Weights of a small GPT-style language model, trained from scratch on English Wikipedia.
Training: a variant of Muon for these matrices, 743M tokens, 5668 steps.
MLP neurons of a small language model. Each row is named by its layer, matrix (gate and up: input weights) and neuron, and shows model dimensions 0-95. Each number is 500 + 25 x the weight over its row's rms, rounded and kept within 0 to 999. Numbers have three digits each. A neuron's up and down rows have the sign that makes its largest values positive.
A block is one neuron, or neurons of one layer that tend to fire together. After each block is what it responds to, as a language model described it from the Wikipedia text at the highest values.

L2.gate107:497538507471451518511485527500508514549484508500484478515509495497536487523525484481489438487496503538516487432566532487471498571487480471516497485511513520502464503518535478513460500487472505518490464479550490496522539526497488499433511526517478479521486479498491463502479503468457488510
L2.up107:510562519515494514543499523483489442522445524523495467541502487479492456508471482483471495524504552508540512468537494480523485496494466534520510465509529502483515497510514528536546498482505504536551516520520491518506503489500525495465501530497537451487490466497515514545528492447473497487
L2.gate215:530551500479524510502442479529505485531496509451493478532475460540506456488475521525479496524487504514509516475501508474476461516447524516503515514551533522488529470522549522468437471503507569499484498510468509522480504542535489494504500439514502493478466503505511483519509487498523512519
L2.up215:499509517489516448532485496490472510492471499486465528479515487497528421493503464530545516514462510494496515473464502477530501466481532490486457532529518529534485556518531497491452507523476476566490469531493527512475438512543516536502517469516505492495483520502511517490505491510565516475
L2.gate238:486542542499474515499445513490502537533485496504453510481473474495556531534511485488461488518504469489534499518515496502515501508474501503525499494505525532530535511523516528444485487522539480510504510515472486514506501517496475512474518504501506473496490466492518470515497463479471496536
L2.up238:461491541508500512495488487528492550515490472548451527551457472502531523511515496514423543514524487485516471506454505502493505506451515489443518470473502544502480506550524479475467528498504457510493522483465531519502535541479508503462562491528504518514513482467491479536449496487535496489
L2.gate320:521497481502530494483514497508474478479521470538535455514496454448521502488489502505489484465489526472486498473488467502500461492498518495474472521482481481492475509496488533565487490467518503499482473479469481516516512488493485472554479532508486521493470506485533545522492532525489457491
L2.up320:513526477491519502537506471523439508468492515484513464498497484477563513497500535498541489517489492428486514436501511485511475469487510500491502566513502524474515524488477488566495457443484470510497473490452500486510494452492514492537528514509479508509513513507542527546499523540481488514
L2.gate334:489482518495531460506514478552536470537492475485475542477470436533529498527489502487471507518490522546551477528502460522498489478502488536481500447500503543547532495528497517518485501497517473528500484464507521520474465525491476491490509466532521496480511531470516508543508496472498538498
L2.up334:506476561507504527505505533501485485528527506482500488506473450531509466507474508442525527467493510527497505499473482491509487465486529500475503495464473463509489502518478510527505535483502445500512518502477490526504526490511522524475495520488542492470515531463496523492499476453495543473
L2.gate827:516535487492577519521490505538518525462499520498469483502530484486516472486458498547498504465460503485443504489471485504503470495526515515516539529497513461524511465514430532521492523503496451532532494494492521502504522519518499480503494502531490488522496498487510520467516543537434466505
L2.up827:533520490523516520522534520504539556488481520467566439503466489497456509501520519534479498524472509439534490495449457527517480507476445543503518492500502507488483470516467494512469551521496476523493555480513479520500519475515525477481521489504464548521538537447501512510552511506496519521
L2.gate1180:482505513492504470574505503527486514530529533498480508513472470490501455526489471520529502527475507539491470467458471490482517540489533447476508520528530511561549492484515489536461524485503496496491494490515499521512468512546489507469555477518537508474544509516496480520429505500496523510
L2.up1180:525544460483479530505499475522464514495495506475465478503493543489549499523507488459486495503481478548483477479494464451502490525529496511527485505518545499551506505473524478502495471476500478514485502470535525500480496531531474483506525506508484480561456489477476488520451496504506488502
L2.gate1705:494532509517515525515553469553478483521527480501456491519501470528539501465523528528549506490540529511425512496517514500486491497514497475543496537481478539539502512529523501494522501498526494538508477491491537513496494504464493485537469522528507467476525485460467515552534518501511532506
L2.up1705:511513488484520537491526472544502510502517513444485439503478426520483484476487515456501513544490483516455534496494458491488543462538523459482499479518459506516510497490488477509500473505523527494524475507492511499509473475483494468498522564543521492521530502524475508544532521501519507474
Description: Birth markers in biographies. Birth-date markers in biographies, such as Born: in infobox personal details, (born after a name, and was born; weaker on table pipes.

L2.gate79:485516493480514502500487498483491509507530510452478509530481498516542505516493492503557484487484507501500484488477482454502463522505491528527466512501521478516501528475481492528542504479537527522475488480484421512507516463479497497509466502477483464499523512492462502508500514499526504507
L2.up79:512508524524500498520469469473494503529492485533523488485488464474465459530467548512524490467526546491502526538452541496502496502500536509499532479534516434472486481508490527521502489475509483478491468452522496486481466486478485513465454508455502570530526491506515503464532497501505516526
L2.gate87:439507494489486495483494543491495516485515494515489487518524474487525487497501516489554470473493544497497532460442471489519511457488486472458538488535507516504487543470521475493540539513476502557490555508484496484539501476523539495501499523482472529535519490503500533476516502504482499484
L2.up87:469524464486453533482522516464522492484493487509538530482481487479476503512466512503493480518490525523488549488454499484511487517514521490482479458499521481524488533489486483495511531486492511521492469527504502512528499451538509512484470508467510537553504485518500517503495495491490491515
L2.gate310:469513497494445550509508496486478515482473514514511454506490485470527462515516490480478488540486488526539493511523544517483451511510471461503488492490485479532502511499525518526484514493519512547471500530530477484514536534512512471484468531486493457449518490462506517475517522461514475501
L2.up310:491525502481529483540535452549506485496490515480503496511464484482484517526522523526523482515497458506516475472485483479490494512500478527558505547509553513492487518496505504467450531535506486481472464500456485496520435490517490520510477457520557506514500495508489516520475532485544478539
L2.gate885:515473486502520498523530508523540533531494536520507472505431469499511523465517529503515508485461483528507510520494472500525508549489480524527507504495468469507488503500538456489441475469478495498545517531486467480530489482496511527483504498495501531529505504488497536477467490512511479499
L2.up885:470532497530518472491491483501491525549490496480473486479488476516463472483511503484524471472457503523513521491488470529537521469496455494488506516453520456495511499518495485488474499501494473525523475526486494495480509521537505536532514509499490476525532461466488499463498550492531543523
L2.gate936:470491462469471573505461480534453504517513439520542469513499461448512467536534518497510498508521465466518527446511496497480462502490488489506522492517471474512445497471497469531527504502482507493488451486443462449499477517484463486494535510436506485508494487546496532503505523457521505497
L2.up936:451462500500512494517502501468546475494478508496488492542489479522525454466496503523498436517522526486508539554506533504453508502488553488481519487472500503474456539490511495491534486508503503565471519498482475490490500531485488530481466525474503510501504461465530515513486525480477515480
L2.gate1005:530487508524469519497484546494513481466484545487515506478492492485508488536494477527512517507504519555430488539486506464500504512486499488471511489514507509507506492507486543502477503547472465498473507509525493456516516480525520511479512490472484480534534479512487506491485504487482512486
L2.up1005:510516521520485511497506497521491492482481488514498516473463520485496504462524470517517526475551494518477457495506539509463493547476525543437515500462487502483515531467517524517539510478481518491508543473478471509480502481465501508522489527528531486491494522501472470528502476505489519516
L2.gate1046:499537499508522499506521480536503493513515498430476561493498445523497473504474511491501516480523477569496503498526531484517536492488465460509503481502513501526491474509518488531466527553480516504512471473453526497506505480519495487481503463518483506473509503532523559533432469508474536513
L2.up1046:491522464475468507469539483521474464487474501470515513507464477465480489520477521504505496465499481554528490456480516470571467527513484480516511482499533537503498455484502494491482481539514458507469529473496500449495517526500509438464490515506475481491500466511484525528509492495525514537
L2.gate1124:511497489481500511511472517497469503559497517506528471530551504514496508496471540460522492516491499486480533499475510481524495512514502483527519515502497487529503489494480506492497472478516512480473499512492469501503553467519499464484506477488494496507531478502519524451449497489496488517
L2.up1124:493463463488466534493444491478472488530466522472544512543485482485461505511510487507473476487446468505527541528486487495518522474509484486509502491539537518457520511495504497468511481553503521499489499495514494518465514480556510480465536498512507489515551491492537520478497491540496463512
Description: Table cell separator. Pipe separators right after a small number cell in sports stats tables (wins|losses, goals|assists), e.g. "4 | 0 |"; plus scattered unrelated word pieces.

L4.gate451:527501488498492501517483491470546501470492473446523475520472531474456526491481500533496491483460472468516515512507501509491514464508535514479518527499510505493540491517476490483532471485522466517476523528488507528531500484508537521526457476518492492504534503505523506482454516463481517505
L4.up451:490466481535509523497505460504545512528528481514559532517489491503517504487509486502499559508520479527527484528536498473507515495519518488518483510477518458515474516476501495455514473487534492522535484471544510526469529492487509470471552545518502447505523505479475538522460487495434483479
Description: Membership prepositions, table pipes. Fires on of/in/to after words like part, member, placed, end (part of, member of, placed in), and on pipe separators after numbers in sports standings tables.

L11.gate454:467469515523526525519487514495513497463502521499498485521473470533486504478511491507492525480495508479490506520519542520475478510494506508464524480506538482474523446535481507512477473487457491497508481452543481510509463505568479490501526466488443489496546525482491489524518478449471455525
L11.up454:489506540478508474532495517517510535490481514508530512547488453531524522529519546489504503466502513505473494494493511488471518497498484515469462493489500474463514538516486476503504490471527487516480519507516486502536491489494436478542519499456487503479528483480479502511549490512517478479
L11.gate845:498514523477486491513544482472526504489502566532502553487482504513481482525498495487474505517490525473485503493468530524539519500502482487487456453486497511493463490516504509502504498476515519513473511496519518467504505487492497464505488483468510510455497514498541449448512479536457489535
L11.up845:490502559503511478458504479486483489478494481563459486535495481488484511530478468522488511516493492497560476473493489519499494515518448486487457511472521516458492462544483471498505510510493527510464493535544446451518516516492497510503506465483495492476531522523485490475470501555468481548
L11.gate1128:514509527496519459465483532465491487487540545496495529513518489574489488464483459496514522517548501522474527495482509510476468491475491504487505486497508452497468500495518475478501476468442506500458484487450524487460504545515498492483484491497491498479493484526514527475549502538501498470
L11.up1128:505533497507469482513512477472502492457513531503496527467469531522489452513471509489492532549507459518511472465515447499499541466501470496498548489474526498520490545547476551547491452490504530521519479526515480477511487506545493472508493503496474488525477450488499453451501500518500487494
L11.gate1226:495477495496508518496517476483478492456446510513502468516492481465530473518508500508527489501476505503450522497475468461519550496488513476527475509544487509485516522518525486503515486482470501506482501510460517598516512484523503493489539499524451529489466510483471518527501476496505507506
L11.up1226:523509450484501517545524529506536513472461505499535495527516488465529503490515509484550534515452487482535516500472487501483522444490501501464493473495471507482524505516466547539459503495479477441492543498538535514501531501501501486491507497525492536513489468531505483460475509495491512518
L11.gate1326:485499480453497476460486487509507539487514501541481487517487494491487494512540535484460483485506526488512446444486511503494491502506460476489512547498481541489478525521473512522546556469495514512507499533486511542476474494484434513521485490473489463488515536517488501513465525504484528542
L11.up1326:528487493512519506458523479500470477473511506512467500461495470475496543479565523519523499512476504489459525503498474475495511496512505501496540494491466540498535465475525532496487525505516540533532520517530516510524482524486467522503504512541488479512493510507504492477453487502446499502
L11.gate1656:465480494523505467469537504497500512535479494485509497497501507437487445498500513507549528469507482510491464505470496490533509507505425555474514483523519468522506496534488489550479509522495497495523536475525494466517499508487515493471509489475500495524542508494523528490510548494483463484
L11.up1656:510506487479514527480517518497502493509511490477518494495488500513508462508530492510523501456487516526471530540506482531480498512472508534482527434558493480516486479520523534525497503494507499480498473535521507473521483461490493529506520470530535472529512516537544471525471477471513478477
L11.gate1829:518505520515510467529506487492535534505490481491491497489488473503497493477556465502501493478478470468469500508508502541489491477506469506497509511482520485495507494516568495500474555493522482461470508498500473523503483542497489492490513471537494533491540544530495523479476488491481495493
L11.up1829:489512467491489528494526541469501488466492476519436454505527519544544541509546499452486435478479473541510520476481516479510495508496505470468546524509502488491516439455489548545478488510529536507536503513526557507463458488463520458540494486454481502495546461490517544462515509479500488465
L11.gate1925:504486460547544510518509499516536500508519475517497483501499531530513528480523491480493501506503514514553495503484520481498500478479453476480502491507493505475472553487483508501498510510466549464484516443544449520480484504463518493571475538518475497461510510526526501494477482509490496512
L11.up1925:486498508485515516529470472493473483544515502445482483501455481485504485497457461488521491520444487508496530507482513523476453486506500498531522521512486458509511509493494513508477511501521517508492496491502512524509494512503484514530503530537526510519516484503566528483537502480530510511
Description: Bio dates and table separators. Fires on the "(born" after a name in people lists, the month in "born 21 July", and "|" cells in sports or election tables.

L11.gate87:455499498511527506514521515515489508492495500480488528481459493474471513506483556517447531530475506494516514497533497521478484497514523524491476446502512486475478539526536486482493512510522528560510459493516446470525502509479481482463480498486487556513496448452472487500493505497482479511
L11.up87:436476524518474510525462505485478506530510496501451491498510525471487554498502508515519515507489471534499475506506467461506463512551490522484515519454520510510523504510457469512516536514480509507518507497539509539508518475471509485470510469475483509545478489446450484490449523484476518456
L11.gate427:509469500528498536479474516513473514484525479485509506512506570544505512485488552556512511497479533482501546505493469485468512497473474511511480474483472502534517504469522502482539470513440491504506533507541495492513504477528542506521506477488494488511543484486513466486566494467505472491
L11.up427:458529497482497501522469484529522506537537488487468498540496518505506518518542530478461506474534493474486468503484584520477532507483461494517471503537501472458493503540470505473478474496467532532540443548499498528513519536504504488524512514557463454500523484530483539495545470519506482525
L11.gate824:505475490458551508540500458517576494484474473485470497483480505525514533508496457513531471482506517485519480488472460527508502508498492494498487488476529504527504530500484495492493568463482474512477497520490501484482477493488496509530514488479527486528486503533486431450518515444484460527
L11.up824:506478444529487511483472492501513471493507490528490483517541479510474505498515482511515464508525469480495535484476504461495498490494527445473496501462469469530481513527503535486514443490476508521527504470549445498496476502483489511472504520528491455494492536492509531507502537489515530520
L11.gate954:562452479535485512542482527529515471453454518500499513495475489541520491532493504480509564506517481507504482476500469472502541481441509538523498480478455508495493544552464495489455527493466511515467488519480485536480508470458513503470513514518522512485514445522486528549505527509490485541
L11.up954:528508496500492482477540546510474460423487522499523492523540459523485474479523512507508545510517481515525491496509538494496468531456549495500494505524473496469526507486503504510487483456497483489549475498522468505478464513521469492499513473533469498470479517499450504546479489524508484550
L11.gate1248:504470521524506524510501504463529510529502469485529481479522511481485464480478465516454523489539484463502544462510474533521511458498500497517452505496513503528508502480485499529492503474500520496484506477531518523482522497486449500506487528546472503487471537554496491484488501515498494533
L11.up1248:463484510522482494524509503518489531533531517539479532509549534511492569509494518536459501502506502519516463506485510540487487525504467481530510536499513532508467528564529495465539497533505469516499521532498528486466504489499515473470518477524480477485503505507513504543519509460455529500
L11.gate1335:481492494485503475440503469452568514472499483465464523503481530471499457474455517503533479485487511478466519504533493501471513486492526520466493528512532504479470535536478510485514464479514526504563540475480518454488460487488518490488565492503469509513496481516474471478533481542479480474
L11.up1335:487568509506522507513490493507486490496491498524470493497491539504476515451497484511505522492536531475526492474544535510492511545524526456498511468506509507421529474500491501434511496498442491529528473502505532454521523480503504455510517536503494517505485474494488498540474510499483517551
L11.gate1372:489537540502539514550479536475519510529457506548518473495518478459512490517517492497529519481503470507480500544508491527523498499483465499436548510503498492534519466545433527519476494503532535502521543484523528474535510557502480499542500510499447510476535474503506527512500496481476516502
L11.up1372:506490507469500509495440509498476496505456487451532513494529466502480472546464473476493469448511521502487510514526431516491479540507484490452523520501522544505490517518495539507490512507492553510519511473515487491474526482526502518495477472501487508526476492524458509539528472520501437511
L11.gate1863:541511484485497518526507481502468498511459475458539467510500525481517524517522563499509460505510486529500516497430452507478507525501501505479510497550507491505527526521495491544513448469461469511456477495525471520491484489465511522503538506523487493486511499493497505536518544498491521504
L11.up1863:483523505508478488510497523497513465496478494527486492502518460509509463523491467520503524533487482449482455497482487507519521474468469540526529475511493481463456532503496506512484491541497498522484493470519491535491518499471452498542470486521495504488490504484482476521473466531494534508
Description: Separator before number cell. Table cell separators (|, /, or commas in score lists) that close a name or number and precede a numeric value, mostly in election-result and sports-statistics tables.

L11.gate231:494528530502490478483531534524495531489491485481512488516431480494495506512480489462471508451474492481472507460494500493495544475511464496516518500479551517536505463523500537466507549480426458536500509504460538535547482498520478525551493526474530485532523539551491489516515435523536485522
L11.up231:524461521497536511484495525546474541497522527537489483438553535494536494469558466509483528493504522488466536464475498512507479568499501466525506507535473474511485506528476500503475499509474511473492504469494483495490497534482492491506483500482497486511476478472494485447457522502468528540
L11.gate234:491513466442506507477522483521541489516512509513520520532484493506502544508442497531462498492476492505564525499503513507503474459475530516488552500481517520531510529485512473514512508479513494526486483486504489491530520527488499548511525499491509466486475503465496541455531493470510507515
L11.up234:518518486479490504459475522484475509472446507496533471538470520508492514455493509489557485510491499484481523472480469523510510486495484507521485518499479493516506509514488505490514487464496499539479480494449490503537511472461492459478450528508518499511464517471491523476524500484509505489
L11.gate492:517498494521549462493519457480534526464518530521497511479493573480456501496513513483500478489529467454517467516475480478491522499515517451485560473506499542483504531488505532504491471511508498520507492500482537509477516529502494459521531487478468465495480542505495499512506484446494479485
L11.up492:471465497521482517447514483499499508487555484490525489540510499527514490509490490507487556481484437490524470475482495487504513436501501499557554499524479530505492511481524534511506500521529477517480491520534500537496484528486503492479454474468453476568520502513496506499468500515490498453
L11.gate701:521524539485481448523490493483509508527466502511535502497497503494544519530508551515485473480490445529508522525473526521583522475485504437488499488541541502533509506483460495502519509511533498520515488489482502521476482482472476523525504511491461476549496516506489524584534493485487495531
L11.up701:471544483525487505475519513532515493571526496506517504522453495437515497503511493490489501488507514498452541507474543493531500523511499491516445507555493541502548511503487510507482506508474498481497497537502548481503520502506542485464495504501527501537480478510491523526527521492492474517
L11.gate792:471515481479555475505520490483459501485480523516505517516534512532495510497532534509505498465500518479532512497474509475471488546495514519453507503470470481522474486505517499489515533538515482497461533503458484486534542501497519455519526509465457470458480519496517485517484499521493459475
L11.up792:520521510484478483492477487474494507477460496502509507510502540489486488496480512508502501499489478496517519445520528494504513513495493514464472498516467486508466495477455450526491519447478524526499517489510493458501482494480487473464499513467459518485486506486502516509521500519474511503
L11.gate1099:448501534463530524477496512521471517547470502520554520494476559504496498516490484518541503547534505529488485477521472478480527522543476483478489523463498507505489488475471488470445469483461533511507511498482487513493510496493495520497528519509463517529527521529507509487513468500448491469
L11.up1099:492472467486500541490536478514509473502508486500456537478502534483502500493484566519547481524481466484482492481514496486498538484499473467510518505510483524445485458511466433484487494499496460504508523513497484482531472473498546484500500519531472468505538512449527493515493480511517476535
L11.gate1647:485482502526467458510517485545515469492512516511515533471499463496468500499499495465478516524484499493516465458471493459498482495531472473510472514501548439522515511503475505502468472518461526486507511542478515541471492523503540529473533461489514503485488514491507443452475496509491465463
L11.up1647:525532512474505489520479515498516469479483519497544514534501544506473511495506503491463468525494482486482460515506500573463537490500465554500481497510488482487473484462462519524506511488501518491488549485486524528520500499517539476510537478453537500490516481504494479538488528514554513513
L11.gate1916:529526495458486509531514493496459481522497550495508520509470498513478488513486471523510509531484487499526508511487507517485484493520499462499495507479473520510499503496506527462493532509462471491455510500465488500462469562491505507500521494517488496463485471493527472535522521501541518477
L11.up1916:519508489535512484498501504537445486548523523514505545504511481502527509446493460479497504499515488482504496501505458488489464459470537497514491475521521554499512482500517555513571513508478504546515482515534518520523503532465526505501521517494499505457513522529529507502509520466516471543
Description: List-line breaks and predicates. Mostly line breaks ending a dash-bulleted list item, where the next line starts with "-"; also the word right after a subject, as in accounts, critics, often, doesn't.

L4.gate241:545553509509496509538519496462495514459490494491501491488427499498474481465479501494495472506456504485535483463525512520492492490464502464544520452477541499521522500525472483550474479497530481538486515516481530487493528532484512501536516493449474505503519443460521489511475502516430484542
L4.up241:499509543507503529503436510490509492458502474496485502506483488488463496479484489486517506495495500518516527466525489496538509463513512513487535500503517483505536494537477547492527512527527555477499509468505481489481507530517478500521506511465556515473532455494531485500441513489483494511
Description: Biography birth parenthesis. The "(born" token right after a person's full name opening a Wikipedia biography, e.g. "Neal Robert Bishop (born 7 August 1981)"; weaker on ordinals like "second" and on "brief".